config = dict(
    hidden_size=1024,
    tie_word_embeddings=False,
    batch_tokens=[65536, 131072, 262144],
    doc_mask=False,
)
MLP neurons of a small language model. Each row is named by its layer, matrix (gate and up: input weights) and neuron, and shows model dimensions 320-575. Each number is 128 + 24 x the weight over its row's rms, rounded and kept within 0 to 255. Numbers have three digits each. A neuron's up and down rows have the sign that makes its largest values positive.
After each neuron's rows, "fires on" lists the tokens most often at its 100 highest values on Wikipedia text that the model never trained on.

L4.gate1891:128170126155125131124148100116107134155145117098134096110154126141117109132145130153101114111144147151114119153171128168111146075113149127110091161171137167117116136142144116173097163145123100116190114120118123115103123157116111093130084088142134085092135120121144144144139136163104139150104162129213113118140135078100164159134130145110134114161111173118133119134151122108080158124126143109137133142148140139120117133140142143174110125146121096090144109130102097136087117098123155083125134162154158122119114113100169139111126120139118166123074154160148098142071122141123147127113108118138128123130144144126131158115084153134118079151092144125140153059121147086138120084091134214091100127095111109136102112155091139102139121155150124147133134132159135094146130132096148
L4.up1891:152127123141135138115108118162077115131140086157134165153095101154172120169120125134131119139063127151139132159149121173128144155153127094085112100143114184138115103165083155157159143084114146151112123135100146173107198115117099132159119121149122130101118124088115158114132153124140108094132145118145104096125177099077134111181142100156139128135145136133113128164150122120127140141093095106109153117132131133129136117139123141133117109138121148183181133110111123157085092150087144129151128140140164108164113137095176131148117128130116129107105126115129157102091160120122128111134114139134132085133136107129114096121100118140107090142118139145126138138132094187103123099155115095135146148143131170170113105107109173139153119107090137128110113151169115116159130162187067
fires on: "ab", "it", "J", "ob", "eb"

L4.gate2287:105145111146133099123105103139107151119139183160110140113095090118155139167154132135147129145110131155165103150162128154183136133184120130144147143096132137147123107107155123121143100116140128146106099080129129169145110144138145077093146149111128154090133121104129131108141127151180129172139112115084107085126105096132128072112145101130147118126151097141122121103148132159166150092120129115116137176159138149163124141125079126143129091140110103105148116094138132116143126114113156110103102126135165131148145099120115099194132097122160156185161147114140128129134137081148089098141111113101145156135139121063119150134154116103155115113108146156120128127129142156134102117110157132113155119157128168147131095102124138133088112100139157177113127122095091160086117140125111
L4.up2287:136131111167138149094145125113148127094119114142154076091120122104122093089111078141172119138118172121138091101152164111153146099145135142153150099111126107110111142170176119137098099135108128118118130111144084111145117139136120134113171150124126084090131134141146147120128165052161111148135133109100160117114145124174126124106143091124098104152110118135163135182130124100137140089155152134133162111149132170168130116150116096156141152121095162124113149144094122124152133113113105130152132120110099152088113127161083091166115166106123128126118115109123118157115096063120145113145186128154132138160147124119112124099137167150133139112129113102131151122082173114113103129088126123142117112161061132117098110121079108207113135117137094144157148134119129136089117131118125
fires on: "4", "3", "5", "6", " single", " temper"

L4.gate507:123112142133140126133132127130150147086142134159091122131156127117112175144148148152106131116130106134159101098146088112120129117091177115086148126167140095116129068122168118104135110113110131136175117116083161139168141127126132104119158111136118102147132117147115088124164142099137165147104145146090146151145102129152151116119151065123144131159157127170161134108119122145136131164108109164099135111144133111162137141124146116113139124089099130130135144125142149206146102124105114161152142123108175131184128129147162127102153084103178186093124103125118114143151164185135136114130119125119145099115125134104131183144114129120119189133166149081078136155129146100128130148127081105138144131096118146190093094118112120150115112125102097112089101121128158137149178141118118
L4.up507:101138150124117086103147137123122127117109118138122117151117157184122176093132093099121107118142077094132144181098101111069155126110128163157154170124161146156184158068154085116134141142153119117116120138143137115147114160135132134114184075130135133156133158117166147131123101124101157116102057129152093114078135091152135076114163095178146114143150059127142103136159140096120128086108070176147113108137129103170112125115147119139164161131141093109122164160123126103167127143127135085146125105148161123146119139164109160102081120142132086131113140123153093091135114159138122133110126123102104156152075151116139119128183074124105094142130142132137148147101132132142127113124144102172111067144083101110160148125101104162126130126116137159138130143154126164115141115125138
fires on: " gr", " Gr", " Royal", " of", " cor", " Light"

L4.gate3061:119113135162091110109128107155130124144112094119114135154153114101087147139163135133141162138166113137104135108095131127097122085101166127150135104136115130130149153126143122166116116113133118136114147133140091100159133098096053138103145158123114117173160152136138120167132068094105157129112140136122129084147094097149113102118142101116122129171115135133112163097124115168137084111132122126135133081119142142161110167102121108106134128097119095134110121144138140123157118064131091123147125156151130086130149154127102136148162154129146074110142114146122120091169111160111149177124143125115126169148097118170124137145142076089151116133168149171144149142153124150124135150143146143113127107107132149149141101104134157134075128104085085173112176110170087090115128081141134
L4.up3061:133113131144135120138192125139131148101144063116106118143077093123158138106154108123155135151173107185129143161154132122114120112109134115140157133158132165164165116123114115153060122120154112149116123110116112101134117086145122154052128136161130118122147097129144139133128115110140158075127161148152133095137134170107143153140119166135091139132166196115108154166148121141126109128104162148150103105139123142100118118151088145144177117163127107079153121126100156130127136089152124094121148157129137137112187133143113145117084116125111095136136176122139140124155123133110127153138108102103130139163096149168108094135120089101153112144141163159122128123163091142102169176150132157093180110077096106125120134144096097143138128138146131116134127138118103137108111123107152
fires on: "ie", " =\n\n", "ne", "u", "en", "n"

L4.gate2118:132109104110144123146081154122166138114125151146080147116108096119121099133140128178174114128132137081122126131129107101125119118169144130109077089132137141181093117123154160123117131153144106163115119158178096111131132137108148127104132110131128113108147149139107170142122115148090108146116124114158094149089115121100119079140126066146092126131165081115107115112123169129150149137122125094127137146115146124168161145098178135112148124154143151124166104119164161137122124151093093148115123082112120103146099123166130085165162144109122135118095101105151139084090102148100143116119094149138132112147117148152095156181098138091096082190136144136145101105118121113122106113128145144130112124098152129130096140107114119168156180119076122115119116152129106104094107112114130
L4.up2118:147125097167112188143124072169057175096129100124110115128118119137118130169114176133120106090176129108152103111134152113143159154124174124092124124094103124124111157088117124156132129107115128135134119106139171137195140094116123104132139163107048095130119154116084134117136175131119147146134108117103114136100121115140108120127121114106092116165098122105144146128103152158139129151135134119116157111107120126114105130149153084110126159125128153095107122092096113126143111117158147092108124125118138135094113112082140145149165137099139082103147145129161138135137149095128161122149099142098125143126111098164135115128147120118103149155098164153101143102108135149183133070144099111168141115130122115153099141116131107126114144161081136166121158101161145146134100155121097
fires on: " a", " each", " an", "one"

L4.gate2031:125127100111105097096146091133135159158120118124111144075125113106117139120098135078113125099103115125115160157145148122099103150120165137116114139163131119118098136098132117144167103137108121116149089129141147120141147146103092149133120151144130125166138133149092112131132118151049144093162122154103117120132065102109146115143128136136099118140109114160112139105089112099146132059062151141131126127144131131092180156125119118192143180129108110112127170126097107141167114119062127134126142153096163116132135080095136124172131116123167095122140134158143096111124139152136107150160066125147142124148111114133111108155088073138153127113137153161127143100163125138118108062151100144116095158123129105128134110117114143105149087149131131130151131131167095146115110142104134
L4.up2031:131156126133124106125149050118147165142104107150133124116106102124139148134121112087148149140135102122150148140158167093101151131158156134123145127096091158157127138093106105159120165127112120141156132122108113109101140144084100128102132117149169120139120149142135119127145138126115139090131066154107137158158098117127169128132137139159136113096146116112143117127129093122152119101096136127161148118148122126107124111148097159162143133097112108116146163112090083106119156141120121120091127137106172134161161170119126122127123110099150113153142182163104127154117102095134107133117089110106097118162178117078090142114111120116093124148107168209086092101143099144098132097134122128125085167124134103159131106139088113138167109146144086121124127143100119101112158142133153
fires on: " ex", " Ex", "y", "Ex", " Ly", " whe"

L4.gate3153:100119121117122109143102112128133095141127145147106102137166116149095128144098138102168106119137153124131094159090134132169102144129101113109131120147134128073090107068123135185112134115123141093116112102175086113119132134118149116150131148136119124106110106131141077113159129163146109137139120106077156174139129103140090112095146124105088102094141130104091104101123138157097107140093152138134117148094143125129102137136106162146146146114114146129192157097139116086137149103119145126146137114114128113128159180149130169128160138122096135138096146127145147184166122145115086152136167120165129142120085140096160136092152137108117127129144139092175090124073111135148145137122127161158140191145110055126105124157110151180130097119105133133139104140144112143125162146146160
L4.up3153:112134154086118117108128142132139133127091093165140133132118143124141127132164088090115111148135117147090123100148165132155143113118098170136123119144111168170137106136081135092133097128138121100137147160079138155100120128117113113147174128151169134117129167102122116103117138118165142065176161117179131120108171153132124139137125159099131108124140145061151126158176150134143149138207126117148160117110117091071095116124103119106117115143111106093081147155131111120131116152149071141104136115085143110133088094108102194120125099179153142139127090146120097115128111149107149134115127155128113090119151107154145152181169152130134119189121126156097163107123151138122138145113131129092132122118124162129146128128129170108143154156153113144112100130090154118105106143165115
fires on: "er", "man", "in", "z", "an", "is"

L4.gate2747:108104120115110122132132119136118164111152085080158145141129088118140117108133135159126105142115138127104111136130126095117132127128121130149139172094159132149149136117114166179156130092151109121164125121091132150114122171121075117172140112099080093117146128138140142119151121101117148117134147126121069160120074095146112184146142119120140155119113123197100152130118111088135121088127097141129122135134142155117102102090130116140183172114138117141146132096075121116155106129091141110119153126111137149176165100114146130103170133125133094146165122138105142121145135142087142164128087137106112134140104138112129144184123118148150146139155156157134181146093117086187109083102159120149124115149118126106115133101119111100117136153131137127114115139145124170122111115147172
L4.up2747:117112092144128129109138115122137133141118127140157113118134079127131155115120130100172124110127153069127103145125116141135147144140071124167126110148141103124121159095144144161125123133123100084106119108117147126083112165146153123131121112185149094117116165130121097100165129150115132122120176107143110110131104118096109159124115141114130132126105100139153134183149124117115138147113098133142062167132123132109153147083112170149126136107156138090167130148117104138150098164113148131149121140118158157122134165109143108134133132126159119131134116156091156139144109124117107126117139124072141100166086190125147098146141117119120156133164140081151111128119083131114145154104121141134157117145151083131162165125147106154098126162136187116122131143121120141099118102106138
fires on: " ob", " to", ":", " by", " Ob"

L4.gate1715:131099139105101127171165148083182179140121137102144113119102138155120160119129147133143097095104131110156099104142145170103131087119149148133149166133100142173131077143133134147130148138183100127120126179188107146109154154118160096141094152091114169148117130109087169134144136143102140134167144103114131102143133135109098163113107160086132158126111108098154134180117111123113161185146166113136115141128141164111128181173138105108140122089100121084110142165103103185096154139124092108147138108181102139142124085123133122099134124122085158131109134130120101089151141142144139131136143121097122129160108153121140129118127102110146124123144151095122133129127126156111148100087170110109119163104144121138151127121162122131121121139098200160123158102141135109136120119101118
L4.up1715:131169134129108094114107147139080146150111110100117129115148113086100128153129140141147137135115132209136136111162155133143187155136070101098088126088162165116156160112114155156105145144143116109072105146165137116092093128119153123112136143097124177152117151148181087135147083146122126083148080135125126107106158148128123124115153138116136102137137169114128143135131136143183165168171156152153149130103118145129130099094122105148117108133096134100126102124127109155137138085132136152093123117160117113075164124148119131155172124107160140140135132148159133097171119135090170117128194135108086177094119117145115098067140136098148118117134104163131143120142121139138129115126104098126148104121118129136155098116135118102097127122105142124163130168142109153085111097134128
fires on: " Republican", " American", "ist", "ville", "ublican", " States"

L4.gate1423:119147121157137115167139159140119136127138113098087130122145132114143148187115146088103137146154161181129130171173114131172173067080108134171148115119133103128165140126096121114152133108130124142170118147113097101090158091159144132092130123128121132121095102106101139117121104133154159148129134124142109134084131119116138111134111104088103096139081125133119145109139086145138136119182169163160117102130141166171128137126145118125137109141117140090089152122126164146089117147143111107171087133151097176092117081144167071097171097165133147141118160107165154106123119106124149094155122161121096108121135140150129115146126156138143109116137116129192110065137123118167110120107132143187124103138121143139118116170170133119135130136097144133157106093138096122130128143145131
L4.up1423:136097095107150094100161114132125071100102142100130146132118155114121092128129109129135143133155169144135131142167160123114148098137116151150139132122139132113128120113111082126106110130077146155142111110124122083101127109151142101147161108112171125077099108150164127132144139161154130138118175098152103092134111083149095131113110072125121138098116102110123102142104124087127107128152141114095155142130131185142155097139134085140101146120123123087140132169117148136105151118128104118122134153121181174099195111145104117134119122136164170155109097154127163125142118133083137127132144133114114086110181114124106150123115148091145087099101152128129116176094133090155160130119114144144117103134077153121128119150127077131138132106106070178141119139095150114066123145161140
fires on: " and", " &", " to"

L4.gate89:120150112159110157124121130125101139116144100122132125133117117180152114115119080105125105149131117161105136107179105093123111125126109128097099101125124131127130124141127157120125105127127080132138132127126178154162134134105131126135143148117164127184143142126164115134150129128152117145074130117126140160126069121126128096109147107182106145106088141143148139085128119146124150117164167099121188118115137115112151134110116131117125084129107099138132104083126138139139112137093110116154108134143118102153162074117084151110097117107142165089114141120138108107122158137173123141119105143128095131123137102140143156113144136116121109139106154161117139129172154144145152122168088145129149162125134157134093114142116115100148140106110082087101109114136125125124122131141113
L4.up89:095096108111092113145095138117075123092155094126122112158099082137150125131131127133146122121120107173150122122107145123127133118090155137083160105143144122120135188143154151098115116116117101120133160144140085155137161131120077106142129145093167143147133118123186128155115117118111118137151091133119074120100166121149122144120144125124103095123115120107156146135144094098099149140133145143149171131129115089135111149108093074130093147165118137114135105115155126134135127120127131130080121124134135139190190151105111085133100111162131168099100121136097133117113085083096113143107109151116168119084144153189150130129139158159148159134106126113174122163130123146113136127142095115169137107104154153132153115133128090185094131080143160130130108110094154146121116078143127
fires on: " :", "-", "\":", ".)", "):"

L4.gate1547:150130150111141135169130134111163088117118081078072128162055123069172099101180153077129138095114123121127127119139128122126125122126150128177147158112145120192092098138140146119172152082161093142130136134135084100158121096119136123122170154102134122133124121133135125114152090096215148111120177137134173127132130151171127144149094161145138102098087129156108122160170111103183149124116111121125098127134123131142121114167088104123151128141143119090139141154132129111099093083144135097143106123127116092142131173118116105119146118152117154163117113129109129089112123133127133156114125149104129116160121106095165150084141149143094121150085115154131156156142138177067136117126112103140162139123100151097120111156123063142112101120158099090112137122186079097149144124128144
L4.up1547:134162166153107120156151112170128124119136099132119170114155153132064133119163098114087142166160094125133097118155154127118138137128105092140152113118104112126114108104134138108115117152141121154108095119134125131183118129141135129099143100112125127123132195155168103132120129138140132099104122146156154090146100108128146153136120133124096131118075134154109140135088155154099159113114166060145139160166130108175126111142131147178139141145096101139129087122110139110102116175133097130115144112160182126093101112141126113133180135132139121090127137106157089094139134130100128104134167169119106126116160115147135077114126153157138155110150151101165088090159128077105118163127113129152126150127166130089119119088133071052130179135161160104136118114118127158107155126135112
fires on: "os", "is", "as", "ik", "i", "oz"

L4.gate1258:127138109147132166080124094107144144092130111133168106104154168170119100110122085125107122128112106109184136161143149100106125092156171121121178119146145137116122133157154146118109102143156114159128147113127098112133122165127104122132119157122092088095119117168130134132122119099163108144110107111147108125108113111183158112157086122096139158119131128162138136121123144175085123106133090119106155118096144141141114178125115144162121135093124125109132123156132166120136136124149129107098160120132131116147141138140170118142117158117107127155145144152135124135117112135111166080121151132108157146087161082139126178176140154154109107144082125133141161105129176150127115100125098217182113115118120115119133063116148118149104120161150083145120149109135114092137155104115125
L4.up1258:133126146131128090089114101120131112129128120131145164095130131097125093111110109125102147152186102142113124172097116136100160129117110125113129104159150136142116102152106163145152148115112138094147118142133110127150160147150131122140107139111136130147137127128093146125139161103124149127124153157136145055165123124111118142127137130101131163128115129089123166128047109107068120144090151151135094119139124108117143127117159161121124105127153146150119114117185159172084151130137125124106095139128119146116119112129126090097078068126159087091147088134149152108182136108156131103112119155152133116133141124111107161125069150106166147107096174154129119148126156113141106170145174106172088134153122116109141099118126119110123114164179124074116147165118130134097099131109115
fires on: "age", "ond", "aged", "ass", "ild", "ob"

L4.gate1885:144115126127137126136103109137152169138149125129153106100092111146095109090098152139155104163105090145110119121107173148102139139182098111107120103111149130136063129153114159128137127182131111187130149109131176130138121160102158129177167136112112165124149159167148106127138165136151105149140137112123103140140093132117107179110164149152146075156116079134108098158186143139115151115154090119133098135131136173115148169145156142194125146118085118117098109112112076126138163126124157163142123133127117164146148133133121113151168137098099136129126109151152113116095077143082113140113118146156155148129154166049115125113159101148159159122113133127111092139122132112087122116145165127145122107158094187122108134175157147114127127139119111124115124132126078126174128120167150
L4.up1885:149116105100116157110122112120111125143132151130114112132133173102126180144145148116105134120109143116091118132195082121150131118164126136125125137131101115084117109092086129158134186126154135149167045166088093113139163094129142098114133124114143103117114134146113113155131123117178091160162119101174119105097103154146169124103146162119146146128082142138089101129108078072131142109162135143120144120108123112144130122168135156148111115121117152085139135122082153110097164124119145132126107087085087140123118116141128103127162106157108127171113131131160165125125135136144130139123113092127167114135136157124086176084095158138115122137125151099139115158095096155123135147137138114133113139160105123128128148098105120079148117155135129125153075137143070113161122157140107
fires on: " million", " km", " mi", " years", " sq", " cm"